Weights of a small GPT-style language model, trained from scratch on English Wikipedia.
Size: 9 layers, width 576, 9 heads of 64, MLP 1344 GeGLU, vocabulary 16384, 51.7M parameters.
Training: a variant of Muon for these matrices, 1045M tokens, 7973 steps.
MLP neurons of a small language model. Each row is named by its layer, matrix (gate and up: input weights; down: output weights) and neuron, and shows model dimensions 384-511. Each number is 128 + 24 x the weight over its row's rms, rounded and kept within 0 to 255. A neuron's up and down rows have the sign that makes its largest values positive.
A block is one neuron, or neurons of one layer that tend to fire together. After each block is what it responds to, as a language model described it from the Wikipedia text at the highest values.

L6.gate134 [103  80 101 105 118 155 132 172 105 151 106 158  97 123 143  92  94 184 191 110 129 152 134 110 117 168 118 126 111 138 177 140 148 145 159 134 130 101 141 113 150 108 152 158 140 145 106 127 166 160 128 101 129 130 103 139 142 109 154 158 167 157 149 124 177 112 110 120 167 122 122 172 107 153 170 107 140 132 112 119 145 119 130  98 145 129 109 139 139  93 146 140 179 146 118 123 102 108 137 130  97 126 150 143 118 126 116 152 155 103  90 135  92 148 146 138 114 112 132 171 123 155 107 132 136  83 147 115]
L6.up134 [141 134 127 135  55 181 130 144 147 150 175 132 118 130 158  80 140 142  92 125 173 163 100 110  82 166 120  84 135 137 107 119 157 152 114 168 138 130  73 122 106 142 113 139 105 177 103 122 134 137 112 122 114 125 139 113  86 156  91 110 150  89  78  95  98 158 111 103 154 129 105 117 110 160 121 160 117 117 100 182 163  75 124  96 179 142 123 182 133 126 113 125 128 109 106  87 145 116 106  96 123 117  83 151 167 159 122 113 118 133  95 128 131 129 117 126 125  92 114 104 119 149  88 183  78 137 148 120]
L6.down134 [146 114 153 122 120 123  93 119  86 119 176 147 132  92  74 169 127 139 136 142 143 160 104 113 205  95 129 127 111 151 107 168 145 117 107 118 155 121 130 166 142 123 183 127 102 117  95 145 146 168 126 101 106 126 182 106 136 139 155 121 109 164  93 129  98 142  76 123 103  76 121 138 131 152 105  89 135 139 144 144 144 116  98 153  91 102 133 136 133 116 142 144 134 176 156 136 134 125 175 103 136 108 126 112 164 144 102 127 188 116 181 109 111 116 123 105 136 116 136 112  99 140 124 123 143 122 116  93]
L6.gate561 [113 147 152 134  79 144 179 152 131 143 113 153 147 156  93 162  58  88 128 115  97 107 102 138 157 128 165 110 116 113 111 119 138 148 165 132 128 148 114 117 140 138 143 105 157 129 131 164 121 131 157 121 116 119 111  97 140 163 100 158 140 149  90 150 131 113 145 172 135 126 116  98 162  77 125 111 171  89 165 128 162 133 134 133 130 102 113 155 159 166 119 164  96 106  95 124 124 114 124 117 104 110 139 136 116 143  95 102 115  99 175 130 119 152 151 135 167 186 129 107 148 122 139 136 158 102 179 145]
L6.up561 [ 92 112  95 124 134 125 154 118 112  82 131 121 137 126 161 142 115 127 116  99 143 109 145 132 155 105 113 155  92 110 161  98 166 146 117 104  76 152 106 143 116 151 143 113  89 117 161  89 156 135 143 145 149 125 126 117 109 145 103 124 137 140 150 190 130 109  88 106 124  89  92 147  96 105  99 151 117 155 120 106 163 131 106 124 144 149 106 113 136 133 116 116 123 114 107 136 133 138 142 109 123 186  77 102 110 119 137  83 145 140 141  99 115 147 172  90 135 123 109 142 136 129 108 117 143 129 136 132]
L6.down561 [153 145 131  95 181 143 124 113 166 186 127 141 152 104 119 105 127 133 114 117 152 114 126 124  59 133 135 167 120 111 107 152  94 122 114 159 135 117  96 159 132 114 153 108 152 161 137 116  96 115  97 127 103  93 137 133 140 186 124 120 167 173 158 180 149 121 136 149  97 100 112 149 109 125  94 105 141 114 105  84 136 136 131  97 137 137 145 134 134 117 142 168 105 113 128 150 142 101 143 147 174 144 116 123 110 136 143 133 127 117 131  96 105  78 127 122 172 108 133 149 118 123 177 120 139 154 114 136]
L6.gate887 [106 120 104 123 115 105 117 115 113 102  97 123 154 120 150  85 143 119 118  99 124 123  80 168 128 119 127 109 105 180 116 151  94 159 137 129 142 137  93 112 126 112 116 166 122 126 171  99 133 147 140 110  94 186 126 140 141  97 109  95 167 145 132  86 157 143 148 154  91 131 167 147 126 127 172  93 125  85 161  99 129 133 139 162 152 128 153 137 109 111 135 120 150 110 154 138 142 126 118 125 128 157 103  70  93 138 159 127 140  95 101 104 133 140 109 154 134 151 112 145 167 153 176 144 121  88 143 128]
L6.up887 [137 100 108 121 100 151  95 120 112 171 129 142 118  98 151 110 116 127 127  81 121 173 144 109 115 155 151 120  93 104 140 145 121  88 125  83 131 173 120 116  87 137  76 115 141 120 160 135 156 151 138 148  68 109 125 143  97  94 130 153 146 117 139 131 138 179  58 115 157 156 122 164 115 145 121 139 113  86 153 117 110 104 141 145 143 153 119 149 135 152 109 138 154 138 155 157  89 148 110 129 113 108 128 143 102 117 139 159 147  92 107 124  95 171 127 136 124 108 163 132 123 158 129 149 153 140 141 142]
L6.down887 [142 141 146 162 136 116  72 197 126 157  97 146 122 147 128 136  99 115  93 165 156 155 149 102 186 139 151 126 162 107  88 108 104 147 102 135 131 114 100 123 161 141 145 145 151 127  92 138 140 136 117  86 116 149 128 129 147 110 165 106 112 113 129 165 118 121 136 107 125 140  99 121 158 158 113 125 141 137 131 106 133 120 135 135 127 113 142  97 103 149 118  94 151  93 147 118 158 159 143 149 117 100 125 148 139 159 128 113 120 146 121 138 135 146 161 115  97 135  98 188 149 160 129 109 138 146 122  98]
L6.gate1173 [101 145 136 183 119 129 148 137 108 191 149 124 109 136 132 128 120 120 104 155 103 108 165 130 111 150 164 109 140  77 151 129 115 132 151 143 165 126 115 132 151 143 156 143 146  88 126 105 116 158 125 127  91 118 150 142 131  83  80 118 152  85 127 101  95 121 143 118 137  86 163 101 149 119 130 196 130 131 133 138 147 133 116 113 151 125 128 119 153 150 117 174 111 143 162 125 144 173 130 112 123 129 102 137 144 142 163 145 168 148 136 153 102 147 147 151  84 151 125 122 167 126 100  96 119 148 137 152]
L6.up1173 [122  91  97 117 142 115 141 146 147 158 124 101 104 116 147 109  89 106 133 148 133 126 164 152 125  98  82 114 119 124  95 164  74 146 157 100 120 136  72 128  98 122 187 115 117 117 124 168 102 105 113 113 124 122 117 153 109 142 107 127 152 129  68 121 147 115 135 151 102 157 104 128 136  98 185 175 155 128 137 106  81 126 109 135 147 146 131  86 100 137 114 130 127 127 104 121 165 124 109 174 132 132 143 137 128 102 126 138 174  77 121 148 119 142 124 169  89  85  88 133 108 113 116 139 129 105 156 141]
L6.down1173 [117 131 143 135 151 125 128 132 138 146  68 144 127 140 121 122 165 168 144 133 133 167 110 130 148 126 102 120 162 101 146 122 135 107 134 115 153 136 120 104 117 134 114 144 145  95 125  94 107 124 160 130 142 151 128 133 114 155 154  72 124 112 101 141 159 104 136 118 134 113 137 123 119 125 117 111 106 176 134 143 156 157 118  81 111 158 165 126 120 132  70  94 113 119 131 134 131  82 186 160 129 144 142 133 144 159 144  82 107 154 154 152 120 114 129 137 142 134 122 155 121 145 155 153 121 161 127 151]
Responds to: Unit completing quantity phrases

L6.gate373 [122 157 159 135 123 128 144  92 147  81 144  77  89 155 121 168 114  90 172 121  98 133 148 171 128 126 172 156 147 132  96 172 119 133 143 108 136 142  95 154 114 143 135 165  75 100  61 153 143 142 123 118 146 100 106 138 138 150 142 111 114 119 110 140 159 113 140  92 108 135 143 141 106 143 133 130 135 117 157 116 118 141 125 137 120  89 120 166 139 122 148  95 124 151 112 121 136  92 128  93 196 128 118 113  99 148 110 121 108  73 133 131 131 138 106 111 118 128  95  72  89 122 145 137 138 126 102 126]
L6.up373 [140 136 130 129 141 128 134  74 102 108 168 105  91 188 113 145 121 145 201 167 132 133 135 105 155 159 152 146 156 131 168  62 133 120 128  90  99 117 101 170 133 129 174 145  58  86  58 103 134 143 158 113 144 126 121 175 135 105 108 139  94 128  97 140 111 137 135  79 112 156 160 124 123  64  92 121 119  78 174 119 142 115 180 166 150 131 152 115 139 132 166 131 129 166 140 104 137 127 126 184 170 122 106 155 157 101  82 164 138 124 110 103  83 114 133  91 150 127 108 122 114  86 120 118 105 130  94 133]
L6.down373 [138 145 158 102  91 166 155 115 112 149 160 129 131 135 124 134 145 135 139 105 131 116 172 152 144 142 144 147 130 174 136 136 149 126 118 133 147 122 110 134 156  93 135 141 127 114 159 121 184 104 149 121 165 142 149 168  91 133 144 130 124 149 135 136 109 119  98 134 126  77 164 133 112 162 151 155  98  94 177 131  93 141 109 139 123 101 133 156 140 162 163 121 115 169 161 128 164 139 155 161 148 128 106 143 176 155 118 109 167 115 117 147 122  75 139 121 113 143 102 112 125 129 106 151 113 129 131 108]
L6.gate765 [ 84 134 131  99 139 141 131 153 111 127 113 111 122 180 131 129 141 103 154 131 168 153 147 140 114  85 136 130 133 170 188 167 131 115 131 131 124 132 139 153 144 102 134 143  90 106 106 102 102 107 169 174 148 149 170 121  66 128 140 133 137 130 135 138 128 129 115 107 143 118 121 120 149 110 130  87 118 105 131 175  98 142 119 147 127  82 128 154 112 116 144 110 106 156 163  87 125  64 170 112 115 168 144 141  92 117 127 130 160 149 128 127 121 105 109 174 145 170 143 144  97 155 129 132 149 127 123  81]
L6.up765 [156 134 145  88 124 123 116 142 141 162 113 187 142 154 148 159  93 110 157  86 132 134 109 120  95 134 100 122 162 136 128 149 140 129 104 129 110 137  75 130 115  92 142 125 127  67 113 123 122 149 113 120 114 108  98 186 126 134 147 139 129 152 132 146 124 178 122 113 132  98 170 128  97 124 123 127 110 104 125 104  94 149  95 128  88 147 106 132  90 160 178 132 104 157 124  93 128  97 143 148 122 158 107 140 138 161 139 132  97 131 149 154 135 152 137 151 137 125 130 124 130 162 113 126 115 127 137  79]
L6.down765 [145 138 129 128 109 120 120 134 125 101 127 111 117 126 122 125 169 119 101 166 125 117  96 158 126 131  95 153 126 101  85 102 130 168  71 136 118 158 141 121 142 157 158  92 125 133 134 133 116 134  92 140 124 116 127 112 130 166 107 103 105 144 131 159 101 143 159 147 175 144 120 118 142 149 116  97 141  92 152 139 129 137 104 111 104 159 149 184 142 152 131 138 159 135 120 106  97 144 113 126 136 142 135 100 124 115 135 136 128 118 113 106 181 164 148 111 101 125 111 175 162 117 134  97 148 151 102 144]
L6.gate880 [105 105  87  55 137 123 132 127  78 148 133 151 151 171 132 129 150 140 162 192 154 164  94 117 147 144 155 126 139 120 134 122 137 123 124 146 134 130 152 126 134 103 141 140 121 131 115 135 126  93 117 120 151 124 118 134 132 147 114 161 112 127 140 142  85 121 118 104  83  90 156 117 112 125 113 129 116  69 124 155 103 128 143 133 145 149 153 143 116 115 164 119 128 183 116 117 178 130 148 154 159 155 119 106 151 143 145  99 116 147  99 100 111 164 129 121 125 145  82 137 111 118 130 147 119 138 135  88]
L6.up880 [155 158 139 112  98 169 121 151 134 167 100 124  93 145 129  98 159 131 136 127  99 127 165 117 103 114 151  83 140 173 148 149 140 111  95 100 186 158 106 135 168 138 101 128 130 134  85 145  94 109 124 129 114 194 139 142  72 117  97 138 144 162 144 145 158 111 108 145 129 138 100 129 118 166 124 131 173 119 125 142 104 160 158 146  99 149  95 119 140 107 101 139  99 111 160 118 120 120 108 145 146 110 133 145 195 135 117 140 140 130 115 122 147 154 125  85 138  89 148 125 120 152 109 128 114 129 157 179]
L6.down880 [128 119 162 147 151 139 136 138 177 160 135 175 139 103 154 138 103 122 118 136 102 146 106 122 112 152 115 124 121 133 154 120 109  84 146 124 123 167 144 122 122 130 110  74 133 108 119 114 157  97  81 148 132 138  97 113 136 152 144 124 156 140 111  73 133 149 103 130 116  90 155 108  93 119  82 131 106 107 113 174 142 113 164 156 127 140 132 127  96 127 138 131 137 183 153 179 181 161 109 124 115 126 134 103 143 193 130 142 161 111 112 145 137 128 100  90 177  89 141  93 112 109 101 116 152 178 100  67]
L6.gate923 [161 146 122 113 147 141 146  82 102 149 132 162 166 132 137 136 131 114 167 182 130  95 129 151 164 109 119 179 109 152 143 160 159 120 135 116 154 148 124 137 132 161 143 151 117 163 114 141 115 150 133  72 135 140  97 152 139 163 126 106 158 139  97 157 109 148 170  99 157 129 158 141 123 146 154 159 145 117 164 110  91 136 166  90 106 134 118 109 130 126 120 120 168 115  75 152 147 130 156 116 133 137  98 118 159 122 180  79 136 124 134 130 120 116  73 149 111 178  95 157 112 131 188 134 129  71 125 131]
L6.up923 [150 144 130 120 158 138 145 129 127  75 131  99 151 118 118 163 105 182 160 119 107 117  81 161 155 121  87 143  98 102 118 138 152 138 118 135 112 115 148 122 135 131 129 163 126 151 141 121 135 129 123 141 129 182 157 129 116 139 123 117 153 142 140 114 153 159 138  44 146 155 122 127 180 117 101 130 155 157 135 146 117 123 127 113 136  79  98 134  97 184 101 138 140 156 158 151 165 143 147 142 168 143 127 122 154 119 104 116 132 111 129 138 124 131 101 106 123 132 104 142 149 142 163 103 154  86  95 119]
L6.down923 [127 111 105 112 132 155 152 112 137  62 119 110  86 104  84  91  62 111 172 134 150 124 147 126 102 135 150 124 126 140 136 135 139  89 120 116 122 122 125 129 163 140 130 134  84 140  91 122 136 162 151 154 173 101 102  97 163 162 131 137 118 177 170 115 130 156 155 108 101 120 166 134 150 112 132 161  73 120 165 141 130 176 142 163 104 116  98 114 126 149  83 135 163 129 148 155 144 130 164 112 133 149 116 111 162 169 127 124 152  72 163 164 164 139 155 149 120 114 103 109  86 117 149  85 107 128 140 131]
Responds to: Military unit designations

L5.gate371 [123 153 137 119  86 140 158 115 138 138 157 104 120 120 146 128 112 196 121 156 127 121 145 112 163 104  86 136 115 135 156 164 160 129 137 109 153 106 120 132 142 159 110 110 132  89 127 133 157 153 148 136 123 132 142 188 129 143 136 118 138  98 166 151  96 116 102 112  74 162 171 129 101 122 170 136 122 100 145 138 119 146 151 172 134 158 143 164 133 157 134 147 157 147 142 106 127  85 155 150 186 154 150 105 128 172 108 116 124  89 139  87  93 107 147 139 181 166 119 132 120 113 117 103 143 119 114 141]
L5.up371 [116 101 136  83 155 116 155 132 106 139 169 157 109 165 135 122 143 133 123 119 106 110 115 144 176 114 102 117 118 124 167 183 125 195  97  65 158 120 180 139 123  91 140 181  90 111 109 131 142 137 148 129 134  85 166 149 125 146  70 145 150 119 187 102 125  89 137 130  89 156 110 128 126 134 125 124 176 100 186 112 164 136 171  90 127 124 121 101 158 140 148  77 128 112 115 145 104 131 153 123 154  91 114 101 139 120 106  95 146 152 178 127 139 146 107 148 144 115 129 157 118 140 144 106 109 131  70 122]
L5.down371 [150 125 114  84 140 173 132 122 128 136 127 167 145 152 183 152 105  98 101 162 188 109 122 151  85 118 144 127  74 156 169 155 160 111 110 112  88 138 112  89 122 135 131 126 111 137 132 121  89 121  79 112 128 138 144 125 124 109 124 142 122 167  99 160 182  96 127 150 123 152  95 126 141 117  94 130 137 143 146 127 143 130 107 152 107 164 103 127 132 104 113 105 145 130  71 135 118 198 136 106 141 156 106 123 125 115 148 101 131 108 145 159 116  96  89  98 146 121 150  96 117 159  86 144  95 148 156  96]
L5.gate567 [146 150 133 142 163 116 108 119 136 175  75 132 116 137  78 112 134 143 151 181 132 152 135 134  85 139 152 143 137 172 112 135 142 107 113 131 103 118 157  74 121 117 131 110 143  64 148 162 102 114 144  96 134 131 157 109 117 167 157 120 115 171 121 132 111 112 114  85 118  88 169  96 132 128 107  75 102  84 148 135 118 137 103 168 116 138 145 137 139 144 128 162 109 100 106 158 139 154 159 114 139 101  84 121 164 132 139 114 107 152 125 150 125 143 137 154  84 130 141 124 134 114 111  98 147 103  82 115]
L5.up567 [144 170 145 112 168 192 148 138 112 114 113 102 159 165 141 106 113 153 150 141 128 100 116 102 116 128 134 114  94 136 137 167 123 127 139 172  89 159 137  97 188 100 174 120 173  95 123 149 117 155  64  91  98  98 132 108 126 180 116 169 109 111 135 141 135 114 145 146 107 100 146 163 150  97 155 126 143 139 123  94 114 135 128 180 144 104  87 155  79 169 110  79 106 131 150 167 139 122 151 133 142  84 133 117 146 101 102  75 113 135 127 161 149 146 134 156 159  97 131 132 134 179 148 101 139 126 130 162]
L5.down567 [116 154 158 152 152 191  97 152 115 163 110  93 111  95 100 123 173  65 105 122  92 122 125 148 146 131 139 160  80 165 141 115 104 124 157 127 160 113 128 154 173 133 144 112 156 118 140 117 118  95  77 133 123 109 127 152 123 153 117 123 142 134 110 135 112 214  93 124 104 103 137 151 126 132 115 141 137 153  87 133 145 135 141 117 120 104 148 110 108 133 115 134 136 155  80 142 162 160  94 137  97  97 127 140  86 117  88 117 103 141 152 186 153 123 126 154  96 110 202 108 111 146 150 144 104 141 129 129]
L5.gate848 [ 88 182 142  95  94 178 144  93 161 128 158 131 102 166 126 119 110 142 132 140 113 141 154 137 141 143 155 103 119 131 120 162 132 144 135 152 139 137 133 167 104 133 155 132 101 134 126 134 138 116 150 143  92 136 120 111 124  96 132 104 153 105 154 105 113 147 125 131 148 146 147 115 151 143 127  94 165 133 157 155 119 115 120 146 144 118  69 107 159 131 120 132  89  85 155 131 153 147 109 116 194 152 124 129 139 134 163 154  75 123  99 120 109 122 125  74 155 108 164 136 139 202 161 115 153 151 120 144]
L5.up848 [136 108 119 100 134 153 138  89 114 133 149 131 120 136 118  49 104 112 100 158 107 130  83  92 145 138  87 139 138 151 189 153 139 135 143 138 103 142 119 138 123  98 160 104 145  97 120 165 172 142  59 146 139 116 139 100  82 159 105 130 137 118 147 134 166 124 128 108  96 148 136 114 137  81 114 141 176 103 150 128 115 143 142 153 130 126 123  80 136  98 130 151 104 124 137  99 112 102 164 133 167 113 124 103 151 117 105 134  97 127 116  98 156 116 161 115 157 131 115 108 124 143 148 157 132 147  86 148]
L5.down848 [ 93 111  77 145 125 124 114 143 107 175 134 111 120 133 133 155  90 130  98 151 131 165 114 147 109 132 140 103 117 124 153 117 144 114  97 139 151 102 150 151 122 128 154 110 147 140 127 147 167 118 116 119 142 132 135 136  67 150 119 191 124 144 119 138 179 112 103 126 137 129 157 133 121 142 111 166 121 159 141 155 103 160 116 118 177 143 103 118 148 124 139 145 120 113 173 152 121 123 136 119 136 117 129 117 169 130 104 134 138 128 114 104 123 123 127 155 145  94 115 136 134 118 192 166 129 140  98 147]
L5.gate1181 [101 159 165  70 126 136 119 151 123 130 109 126 147 128 158 127  91 144 125 136 136 175 116 152 143 134 114 132 110 148 110 136 119 123 141 124 141 144 126 155 169 168 102 152 117 123 146 102 111 132 114 142 113 123 170 160 122 137 131  99 134 141 130 118 127 155 127 146 116 178 149 115 136 138 145  81 144 115 159 107  97 133 139 148 131 111  97 167 159 135 144 128 152 125 134 113 168 100 124 191 116 113 140 107 131 134 121 114 109 142 168 142 106 103 115 132 126 166 137  98  96 136 142 172 106 135 121 125]
L5.up1181 [ 89 129 137 141 113 134 152 126  83 124  98 123 153 141 136 116 138 114 112  99 150 142 144 111 131 130 126 197 138 129 135 108 154 130 119 137 165  98 120 188 121  87 110 126 145 101 126 132 174  99 129 117 153 117 109 198 152  92 145 134 119 126 176 104 116 125 124 130 132 153 131 109 108 133 112 123 120 147 160 111  99 136  74 118 106 114 113 121 147 151 118 123 146  69 104  95  87 124 138 100 128 152 131 132 120 168 128 149 112 147 143  87 126  86 111 122 104 143  98 129  79 127 128 181 106  91 139 140]
L5.down1181 [102 131 120 135 111 165 150 108  84 116 105 175 145 146 141 142 112 145 111 128  73 135 136 175 156  98 132 167 132 113 146 123 160  86 134  89  86 139  87  86 111 123 146 126 153 125 108 141  93 110 129 108 155 125 172 106 149 161 128 143  95 117 155 142 145 138 124 133 174 116 130 121 126 148 113 108 109 133 137  64  63 144 123 164 150  76 134 119 158 144 108 118 172  78 112 114 102 142 157 144 127 182 153 150 180 105 155 138 126 108 147 129 130 139 156 105 151 140 125  81  98 153 147 123 175 137 140 118]
Responds to: Military career text

L2.gate279 [115 125 138 130 142 129 117 137 113 148 142 132 139 144 125 113 145 152 144 122 152 166 120 115 109 139 130 132 146 122 115 130 105 104 111 135 112 109 155 124  95 150  90 129 121 176 128 168 103 117 128 139 121 162 104 151  53 117 144 161 111  99 142 132 152 142 118 151 149  92 145 103 144 131 149 147 133 138 140 132 109 123 174 122  98  84 157 137 143 140 102 158 139 149  96 143 102 130 120 168 142 115 109 131 118 166 108 136 143  94 126 140 111 160 135  87 107 124 106 104 123 118 108 160 127 120 170 122]
L2.up279 [126 118 114 152  91 176 104 140 135 140 142 108  93  97 154 108 113 121 130 134 139 108 111 100  80 141  91 121 143 132 129 137 118 101 144 169 111 111 139 114 132 139 158 140 147 145 155 128 119 150 143 140 102 147 134 127 115 150 111 130 116 111 129 101 139 135 142 125 113 164 103  74 129 161 109  96 119 132 135 153 111 181  71  97 114  75 137 129 169 116 129 165 124 141 140 118 105 141 140 142  98 132  79 129 118  98  91 103 144 123  90 102 136 103 125 119 118 101 153 126 115 138 107 184 111 134 126  93]
L2.down279 [134 125 108 149 159 105 156 162 148 100 120 128 128 109 155 100  91 137 103 133  98 112 146 144 134 122 184 112 138  71 142  89 119 142 104 154 175 127 117 145 122 173 124 150 148 146 139 152 128  83 105 116  98 127 145 152 118 111 117 145  97 128 123  95 125  64 116 119 104 135 154 163 116 130 140 130  96  97 126  83 101 117 117  87 117 109 128 109  91 174 123 120 143 162 125 154 116 165 157 128 107 149  91 145 118 133  77 103 146 129 105  99 150 149 141  78 132 103 143 123 130  98 128 129 125 151 159 124]
Responds to: Unit after a number

L5.gate7 [120 105 120 167 112 113 107 122  90 149 129 107  98 135 159 168 118 125 163 130 132 139 121 154 113 143 142 158 120 107 107 132 113 144 138  91 117 136 119 122 138  80 120 165 116 112 117 127 171 119 110  86 166 130 131 132 138 130 132 111 115 116 138 136 134 124 117 130 163 165 104 148 127 163 148 146 149  85 155 124 153 123 142 141 123 108 160 150 145 106 123 123 154 116 118 151 129 163 181 122 172 114 128 117  81  96 100 142 121 131 168 148 138 111 148 134 125 169 147 135 119  81  88 170 132 121 106 126]
L5.up7 [140 179 151 142 103 143 167 130 127 150 142 118 154 121 136 106 161 145 116 145 110 128 149  99 104 112 158 149 112 136 122  91  95 122 136 156 162 138 124 150 140 128 156  99 126 135  93 129 133 168 108 127 136 122 136 171 113 113 116 167 143 111 125 118  88 170 129 105 158 143 135 130 145 156 100 125 135 100 152 133 132 150 101 152 142 150 156 112  95  83 171 111 155 159 124 162 128 133 165 112 141 111 105 130 138 118 149 139 150 135 130 142 125 126 165 183 160 106 152 150 107  94 138 113 129 210 157 185]
L5.down7 [ 97 130 129 176 124 153 150 106 106 103 116 142 110 142  84 117 141 143 140 116 154 147  97 143 115 140 128 143 114 155 134 161 131  91 115  94 133 113 113 143 111 118 100 130 114 125  90 145 154  75 126 150 104 139 132 141 148 150 109 177 133 101 123 166  89 133 167 107 158 136 105 159 162 143 121 148 121 148  95 165 142 110 167 112 161 142 114 148  93 140 111 127 143  96 115 153 124 123 102 125 173 111 161 127 119 151 159 138 117 141 153 133 135 116 107 121 139 139 128 107 134 148 127 144 122 124 153 160]
L5.gate231 [173 152 116  98 118 148 122 130 118 103 109 128 122 172 135 104 127 131 150 154 164 145 102  95 120 117 128 181 149 110 140  93 110 139 101 128 117 122 145 154 126 120 126 129 161 151 107 131  92 133  82 114 153 163 130 118 118 119 130 133 128 145 137 130 124 110 125 135 142  73 104 105 129 125 135 166  93 144 167 138 142 140 136 114 119  76 139  86 141 146 161 144 124 134 132 147 135 148 158 142 138 139  88 164 128 132 113 109 161 156 138 133 112  61 125 106 126 103 133 111 109 117 136 133 126 111 117 157]
L5.up231 [123 119 107 114  81 140 155 126 121 114 109 156  94  93 154 100 125 128 144 103 134 156 154 110 138 128 189 101 118 134  92  89  94 110  99 124  97 139 102 127 101 138  99 134 124  66 134 131 114 136 152 134 127 128 102 146 146 158  92 147 141 147 144 119 128 137 139 117 137 149 135 117 170  88  78  89 120 117  96 111 130 162 141  98 143 108 156 112 139  96 171 147 128 103 108 122 131  89 126 127 137 121 130  85  86 151 145 110 115 145  74 122 170 153 151 152 144 142 109 129 107  71  83  97 106 164 137  90]
L5.down231 [153  99 107 142 159 148 176 174 114 150 159 177 125  95 114 120 142 123 140 121 147 139 127 105 161 159 144 132 108 133 123  95 135 124 133 123 126 134 122 132 125 138 161 112  96 175 129 100 152 159 147 143 128 123 162 133 111 145 131 160 136 166 141 135 133 141 122 126 133 120 148 105  91 107 109 141 105  89 186 151 112 139 119 129  96 137 141 113  86 141  96 109 129 119  69  97 150  66 154 148 148  67 137 153 107 111 145 149 109 124 149 153 104  75 162 132 115  75 131 123 113 115 134 171  59 147 141  98]
L5.gate288 [158 141 112 109 151 136 100 105 156 154 131 156 150 160 164 105 107 127 124 110 102  89 146 143 152 138 117 114 130 141 154 134  97 127 156 127 116 123 173 112 115 108 142 146  85 178 120 152 131 124 149 100 118 148 109 128 134 119 110  95 178 155 140 105 147 190 134 149 109 130 139 148 125 110 133 121 150 182 115 106 129 103 116 122 146 119 119 121 106 134 129  60 115 171 124 125  99 135 117 104 139 137 142  99 125 106 127 191 154 147 159 134 117 153 112 106 114 118 122 162 118 151 147 166  91 139 155 152]
L5.up288 [120 113 124 134 107 141 159 120 166 156 138 130 134 160 102 116 108 124 140 117 113 147 117 104  99 156 127  91 155 102 116 102 139 113 141  91  99 115 110 138 167 134 125 127 119 102  77 111 101 132 147 111 114 116 127 184 118 139  98 125 116 146 105 117 104 158 149 129  95 189 165 166 135 150 180  84 123  98 157 144  82 122 131 127 110 133 133 147 140 105 107 154 107 118 144 152 136 151 123 157 130  73 169 135 121 159 141 144 151 158 108 140 112 144 131 121  55 103 178 105 129 107 172 151 101 125 119 115]
L5.down288 [125 186 129 152 129 136 109 113 111  90 152 120 159  78 142 118 142 108 102 142 141 129 106  77 168 138 158 121 115 164 165 116 115 153 145 126 144  89 111 120 150 144 132 157  84 146 139 140 132 134 127  95  97 129 158 125 138  87 130 134 129 136  93 127 120 124 137 133 150 111 141 108 103 117 126 114 104 122 131 171 150  78 113 158 133 124  71 136 113  78 146 150 172 146 132 133 127 101  99 118 127  88 166 177  95  91  99 128 141 130 106 152  65 119 129 114 141 158 148  83 142 124 141 105  90 133  97 149]
L5.gate483 [140 151 114 136 122 148 162 133 112 132 124 118 136 163 183 116 121 125  93 115 100 141 131 118 110 118 125 126 112 116 117 138 131 164 128 110 110 117 109 160 155 109 113 129 112 105 143 136  83 137 120 129 117 155 139 151 151 106 111 138 147 134 142 156 107 123 115 149  73  69 157 164 124 166 136 139 101 119 170 129 107 119 125 166 122  90 147 137  81 128 122 152 128  97 110 132 135  90 168 133 109  88  88 111 105 117 150 164 138 104 156 123 127 154 123 119 145 156  84  98 130 110 139 148 107 109 110 151]
L5.up483 [ 83 142 140 127  87 145 133 160  91 124 122 127 110 134 154  99 104 153 171 123 145 121 111 133 155 126 186 128 151 135 168 147 146 124 110 158 122 104 150  86 101 174  88 116 113 128 108 130 153 138 147 140 132 112 151 107 113 107 126  97 131 159 111 140  97 175 123 131 150 128 138 108 141 110 119 127 143 153 126 149 143 121 107 111 149 122 131 148 123 129 132 134 155  99  99 125 117 102 131 126 118  89  88 169 157 121 137 138 118 147 134  97 103 136 166 145 141  98 113 107  98  80 123 122 113 123 148 142]
L5.down483 [131 112 109 125 100 152 157 149  91 140  90 134 137 147 147  86 116  96 139  71 166 123  69 139 156 136 125 135 150 116 167  79 127 142 135 145 152  69  91 136 108 116 125 118 139  94 108 121 112 161 100 159 103 158 122 180 106 109 102 119 140 124 129 140  91 138  99  90 130 119 126 122 104  91 113 173 138 127 147  78 134 134 124 141 152 172 176  61 151 163  94 140 184 113 103 143 125 139 149 110 126 118 102 177 139 175  98 138 148 161 106 129  86  88 136 152  98 142 130 147 110 130  99 126 134 106  92 136]
Responds to: Measurement unit tokens

L2.gate1280 [137  92 146 120 135 166 167 117 142 149 112 161 108 124  78 159  97 145 138  95 131 102 127 108 138 103 113 187 147 113 121 136  83 150 135 163 154 135 100 144 109 159 168 103 117 143  95 173 147 155 165 173 132 115 121  85  86 104 107 170 120 119 125 116 180 122 130 114 155 130 106 118 149 151 117 113  79 114 133 141 143 105 149 173 142 117 114 124 145 145 159  99 153 115 127 106 166 188 125 129 127 122 123 171 124 144 156 143 156 119 140 123 108 146 142  75 165 110 105 117 115 130 127 114 124  97 107  94]
L2.up1280 [137 104 147 143 112 115 172 156 114 145 117  95 107 119  98 138 131 132 117 120  97 128  92 124 170  96 120 160  95 123  93 123 196 147 169 129 108 153 156  85 155 126 127  96 153 115 174 146 140 133 138 117 158 152 152 108 150 131  83 117 126 114 124 113 118 112  88 134  90 174  84 119 117 124 113 121 142  80 129 107 194 135 133 136 157 138 148 152 104 134 144 171 125 134 162  95 100 131 142 135 152 153 128 146 119 130 115 161 132 146  80 108 147 146 103 153 139 148 128 159 129 123 151 137 106 133 119 112]
L2.down1280 [ 91 122 182 165 157 106 122 107 169 145 136 105 116 148 146 132 142 120 140 128 123  95 131 120 149  85 112 154 139 136 107 162 168  90 135 142 204 129 119 177 154 138 128 147 114 125 146 115 116 150 135 136 148 100 138 125 124 145 165 132 103 146 136 150 144 107 110 171 123 124 137 133 141 154 143 118 131 111  98 150 149 155 158  97 102 130 152 148 175 133  82 160 155 123 151  79 138 112 176  85 125 140 116 122 124 159 173 114 119 161 143 112 135 150 151 175 143 128 111 137  64 137 123 113 105 108 105  90]
Responds to: Ordinals and regional designators